config.toml
vocab_size = 1537
norm_place = "pre"
positions = "learned"
lr = 0.0103
schedule = "wsd"
MLP neurons of a small language model. Each row is named by its layer, matrix (gate and up: input weights; down: output weights) and neuron, and shows model dimensions 48-143. Each number is 500 + 25 x the weight over its row's rms, rounded and kept within 0 to 999. Numbers have three digits each. A neuron's up and down rows have the sign that makes its largest values positive.
A block is one neuron, or neurons of one layer that tend to fire together. Before each block is what it responds to, as a language model described it from the Wikipedia text at the highest values.

Responds to: Role-noun word endings
L5.gate108:501507507498461500521512519521506493488466503511530505506484481464497504497466516510487525495481493480548465545495486511491449523507488435514471496522533488470501528484512482486498475511489480529498544483465491512500537477516483505524489493455479509520470493508518500510539507479476506558
L5.up108:514465476542490536534505525497489498488499467501535502518474525472527466508518483493471518496533511511499489554497468524508458481469546436506506461507492531488481505482518492498480530534460505501476460499504493497498519536500506488524515447515472508506464495515481528529511514446495530518
L5.down108:466542461509497462457501516473518475516513506457508518506538501515515537503507469483479472518508572555509503496490522485463513510518465466522452473516491481505533534502507533530504498550468528520459482514483557487474485523479507494518507463509510488515504501518509509505422509474516477527

Responds to: Word-completing suffix pieces
L11.gate239:495582504519486515480540493449460478478444505508499558532512478515515538502491489504511507470441483498496508521517515496512490503476522493486512538506484533509510486500525478537500520494482476533534478518515492492475542496519510463472500479513473449558515541526516515468469462516500527529
L11.up239:524539526482532461506556541463477461474471488493506494514501525479522505550485503545549498524490476500497524470526478473460473536499513504497511506496489473487501491484475505535493459496496508466477498486563460492504506486501464490471490469519512506529542547459470500507522502510502516507
L11.down239:536494499498505483475509520497515494454532507474476536499508459529489474473495493473518474500478531549454476518506531462487504487505538442513446477441488486480498511466527524488500462511501522507509529493492507535467473509515511514504525528488529515514481522490441538515482534501514487521
L11.gate250:546493482487481494492495481453460501436524496495467496491522531485489555498480451467510511524527505490533461513478540527516471446525466500547518530506511477480504502496490488508476475522507514507501505466471511498470494505507513510477524478495505511523449481505494515531468500514506501483
L11.up250:499516455518527500507498531526512498493497494489546521481460516524498502533487491535513472489525538489491535553516503480478480487506511517455498499505510533483511518489462522527493523483474472454491499437513508485524496457517512523465484490470481552532483539479488531469539482465541495473
L11.down250:482480473493502542496485524504511509459530520455480538528523468485524494518484491480526454491492528529498530453495460512480508531482490508537471501493514490514452522505553506511497507530478509497515497522535522493515489434515487493543485505492515504546443511526523481490499503518516478487
L11.gate268:510453444519463465500511501523483476467504496500502534517497533510520526507487498487532516504483506471471522480478480561534484473495533515476504476450526479515477487488506489507513445460499524526481475463505511516496483490478530473517494481525483490549463508477512524522490543453556514521
L11.up268:507479467432495512510485570503446506500509498479486523499511515493513524491468500473487477529528503482531487508467547508528502551481494497514482515501524463479530545483499544459464484521522518495511463500516525490513499484528510480547473508470481500528481509474518472525510559498506504459
L11.down268:499482485555509495471493519478506500509483472500503493494505511545476478523448492501468493521501487482470510492480498525492525458508533488451513470477514493523503495548481451501510486470484509483486538435455479494530518486496522485510460464481494509520489473504525478485473520514574491536
L11.gate379:552503493515489469477507491545451482462482504476479520491497520531486500482520490492512505506507492534524526533526522484514515505510525494539523540459475479510462459466498491481448507466508500511475482506497522489529523481498506532539461527503494448508502536501522504485500453492477504508
L11.up379:546513446508454548491540472492505532497511499458510489509469504519490460523490476479504508478488499554522526487552546499503525518511475502534506518450457453496511465527557503532521496458477444518475485493500509512500519535505493493486521511527541505497497532512512507491497509463502494451
L11.down379:476491516521479471498534516499489517498564460498497501524475479519499471496481523470525512531546537529478502491508529504524481482510508500470509522546449462502460481506525458465504470468487527507533495501502496490480449470520483502479530495501548477528507502556496543500513505523529542475

Responds to: Opening quotation marks
L2.gate57:469472496509503526481493468511473505466501468552494469502575490484524520516480504500510471470488464453508543482504498510534537478502484505490509513510483459480478506479539486511549483523532518468504502498493482481461493521500455496475528518479524550530510510529484510517494486504476513475
L2.up57:486512537508504520493489536499501521470493486522548494523525505500509496494502529522517453504518498480501542456513482544500515483485469471534471491500495479492497543501517497499503473529477498489469529489504507456522479483511464440481490493493507562510501481534475485495511493494467535491
L2.down57:459468496517542523492474488512511495494487490496510486539551478471489482537489446464481461511477487496505522521530496510511531452517487503517524497518505548496526482507491515491539484495485518499516481497479501505539501513491506491464488522481497521512489541498474533527489482522526506531
L2.gate108:509507529475479531482497491566475524458483509472497523472458461526440512541456453450518465460499474503547558498489483474500524469507472501491509485505543482501549448522544495489489505474491529520532478552512539491526496531517511539516488444474507516526464480506507501525527500526521530519
L2.up108:463488484506504523446480447503552478525495465496529513503502505494529524497472520489480487489439503498506512444505509460506475472484498484497503471450460501491474503474488482478484500492516526460485483478500501519529471518535507471523544546470495527518448521503529466523499509499454541491
L2.down108:493499501449537503515469483497468499509480501473516499487517515538484507492472435445511509540485527482530521508512530513498455454521439479492532508512509473475548539487523514489499519512466502488492487476471479509499483450572485512501512518470459529467481517520522486477497479486494555518
L2.gate113:479503546532507503473520463549508475500462456489515473504502456502465529471485477525490468506447425477504453493515544487491514512480479483505516463475488454513529482496514481526496523530483523497500527506494542493517469482483481513481538527522489545506459512506505487539536504474462484479
L2.up113:476487524518490530454509477547511454517469476474514468471499469496471508474465497503492446523475444463488480480511565471520525508480489466486528487461501465495530476503488466480511509505510535519532502529453530450523519506492466511502526529540474546505482502481521480520542500487472514501
L2.down113:503486474528542558466495495523457429483474457509495478483497492514459523497515433513492489512499497537497468483495532512466506495495494477483551500499501480534473489487507530509553526527501478429488493489487547503512458511437507538477515502527472472520475485511510499510495504459497517464
L2.gate246:517502483472498519479460511541521494427512479473495528489488492465518543509503540478501512509529480480486519493498480528525479484545488487520517482537484499509523487513491485511513490469493528483549541497466530479512523494547494488522494573542483521476511518505515468525495514475522491506
L2.up246:494528485497477499533482533508522481460477495466460528466521504490459534511477494497496550526514517476490510515475496508517493500551467498494507475496527482475526541482540477532517521510534468492504497510489499482543506502523475528476480563497531504502496476529473503489506510474519493471
L2.down246:471480506477456501445492556474514484464502508534516514497508509466511509485477525493478444506533536507500494477507507482493476490492512486550457508464481473508531516507487477476499467515467525492477527513522529491505502507453527481527486504499533517454493530511484508518512529520478499519

Responds to: Mid-word fragments of split words
L5.gate19:461535504499510521525512476528519539471549498430491446503468489481506509516486495460506427541440473468499471504527494556508463532478478502517501493505500489498485474451447498491540509476489475467503490489464552503524517480503507508488527492528479478530496530501480514487518510507515517491
L5.up19:454543513489485506482518502471523498514519526481478507519485513484554512533513537518486506486482490479535482516502507516506531459489490472500459506496506495520500485483473501500501522460490475525489505517526454539480533511508480496486470567500508427490464510495469440477488475508544512531
L5.down19:494486531467548484529476524502493466505485522499475531457510490515534507471478444519497476537523470480493497531485511501472490451544514521574514535450495507504515501501523521510485480485467473460505505460505500497550489513504463520517508525510538513507492516501463525544507499499491490489

Responds to: Word-initial p fragment
L11.gate10:458496480512495530487474477523497535489518478507512507488454512461466482499538510479502515516470477503523554547521494547460502545512468488477524518573483490505474485524493496505501534554511466505534506457501539513534487454503493512514490524488441490491450518483488485499495486536449460487
L11.up10:535486457524481507499492516493499486545512504468480494473501492485526476502493498507466470490466485501503554499529513500479490497499478490513563475489520479492495465473460478530484494504507482535506522519463505447512500477516502512487503503515494448548429482482468493443535484450473485469
L11.down10:474472503509553516485504497509509518504491483519535463489522507500491497492473488512494457484481497468495550494448491504513502516572519465465537498529481472522466470511525487534555527483531502496489450497519499489524457503489506539494531529526480483496508482486501527533515527524475504505
L11.gate159:542482496494507510502526491517488474473506504545471505519509509479523450554509480538554470510486499474497520501520496518509485528515510507506524490473484526499485494524507490548498495509472510506526504487476519457505526496515531579474503512515486481442472446491486480512495492489479480471
L11.up159:510493528442543461443552499493464503468504465509451519496527492478505480575511515515431491480512510492551506535495475510499522458475508500508492475499505519531510486482440464471527536525473522495520498524503515463492507484506476523483485485486453552530477502523483501528505517470468515510
L11.down159:516527518529530483479497489481529476519505501501502485472522514509492485467461471515520439526472468492521495485450502484532539490533497505463513443483484486459508497502519489507495475478488531481480484501503519496536496538473530497476539516523496495494482461473475492502508479529499486460
L11.gate267:462507508495506527455500545479468502579497502520502484478487492481483530532508475502527481474481481498528485560498550515480487514493493527490507504486512474488503494503536476499493511523475511488518488472484546450515504486503499510542518472508515572521491450480525516483545496497516481492
L11.up267:534483491511524504476514535529473469545531487473518483524516523502470526510505533509528498463513495537512490503517520486474508500492497519460473443506491473505482543483485517488505509426506476510481461534500454520502489482503515504513463510496532483474507529491526494441441512483557478535
L11.down267:513486483514523510485495523500497489514487483553525526527474501526493497525528489467493449522521536474563475508508497446479513508483478477441498505499495528535513544584496491514524500497468450467503489475486512524489499534493503517487505498491465508495512459519461499519485523523453519519
L11.gate382:505489519489540525499514505499532464506539477510509517485476484484496473460554543478524501486472492457484501470509469486535435519494528515516549452518523478504493499486512562484479557475484507491499522491491489498490477493527505495479478470494518522483459518524488535527525539526543483477
L11.up382:492511511510592485493495511481528519512466498504450504509535478454505489503477497525493512493487461533513513456543483480517480481524438485493465490524463514458505484487502523489515484489514515523463484495522511483478485528524516495512538501496521535490472480505510511455500501511488528480
L11.down382:482498473528554494508490535478434567547511527459503495484512523506525480521462452481495453476516476463507533483489479505495485490526521500485503516500506481548473491489544477492548501480514484523493526502517520456503446521498494482526487489512439505507448493554499500505525505519504487474

Responds to: Word-initial subword fragments
L2.gate49:498517494484490512492531465533494524493499487529473464456503504522523527554499483461502498501509461512513489512504516476535455488488513484518507510547510521487514454488502470516500501525505550485571470485468445455495498534507510559499474476547521504482490506487514509531513486514468462511
L2.up49:522511522469526484515480509508534484520477489502485471523524477507499463538461484467507533460443548519553498464474465476465472514477564444494542495458528489507489461506489490497486546521538515524517470504499478484509521477493492517520465502449484510507505501512501533526530532465509478527
L2.down49:496490500485505486497498506495469514473482477484515505495549514496517471498473488509488494479474526503562492508479460468527493514523495464523540482492550478504465480468504547548479567482494532515493477437453463496516545503472514511517477525556481506485526468534547517537519547492475448516
L2.gate181:504516497493505479446483501527512457462446529516464551442466529511530518510493531461515514503525484493530524479504421530514547487517510518498526515480474485489486486497465479490469570526511492475491472505480493537509461507519498502554509526533498491502488457532467524512535482460500478483
L2.up181:499515539474526453515520474497510544504486497493495514506455494503497462505510492524507490504491527494484500523473519459514514538468491515490473469503499532491482455531507534495472495489505497522497504495497483431454528485498519542478531490473488518473487505503503496498540468548490446507
L2.down181:561515488479478530492491474482491491496545512474506514512516501497512405504472472484462571490515534496507505488465482484529500526496518489467494497481534515523477483470505539524557512498475507492490484469503501516509502464501472473516459524469519530507503500519503567525540489499479476492
L2.gate330:534445465464515513517489530527538517502516559504476506473479553440478529526513519464545479453488479481484483497464510470533518446509499479535519513516515497486498468518512517499473519477521486572556505543494489527516502553507471501496526482483487523521495486506495480500498473528536504483
L2.up330:491504521509541480490514524455473498481481477530503510532506553535477488484507472547527501517496539507476499468459530498490504555470492534509510511510515524515504438460483434530470533535521527464456477470496508492481471496530522529524494447540505489490526522535476477515466498508509518468
L2.down330:528505517512497523489506473502545505511458466509534507481508506529505467534516500466504499502495522464483503484467491486480510482478443545489474501502487511469496505498513488508523474487504548518504495495508456501491519504494470554494511534498506477522491509546510478506508482538464540522
L2.gate369:508473448541518513481503511511498543506502520535515518458481496508502520518522503494496507463502461485465488497462448542473541512506448501490474490518497485495498501507481525468518525514466494481520517477458503531488493502479519507518506476502450521551518480529485549514497500462521498515
L2.up369:521516480483503474507496520482493574513506476514530527507481502487502493534491498499472496448473486505504541490463458499484541479498461518484481480548525497493469507539555529473509516495452502530521509476512456494534493546469535494477522491510467498493506459519469469529492504464493491495
L2.down369:518498455517480524488464510467464499510481496498502482494526482507523504496537449502501488463462514530473508466465495496506465528499511482518489480503463521499488502484506479482486480549429501475446492501479484539498513484474519498452513489478485513501477481513489499499472527496552508553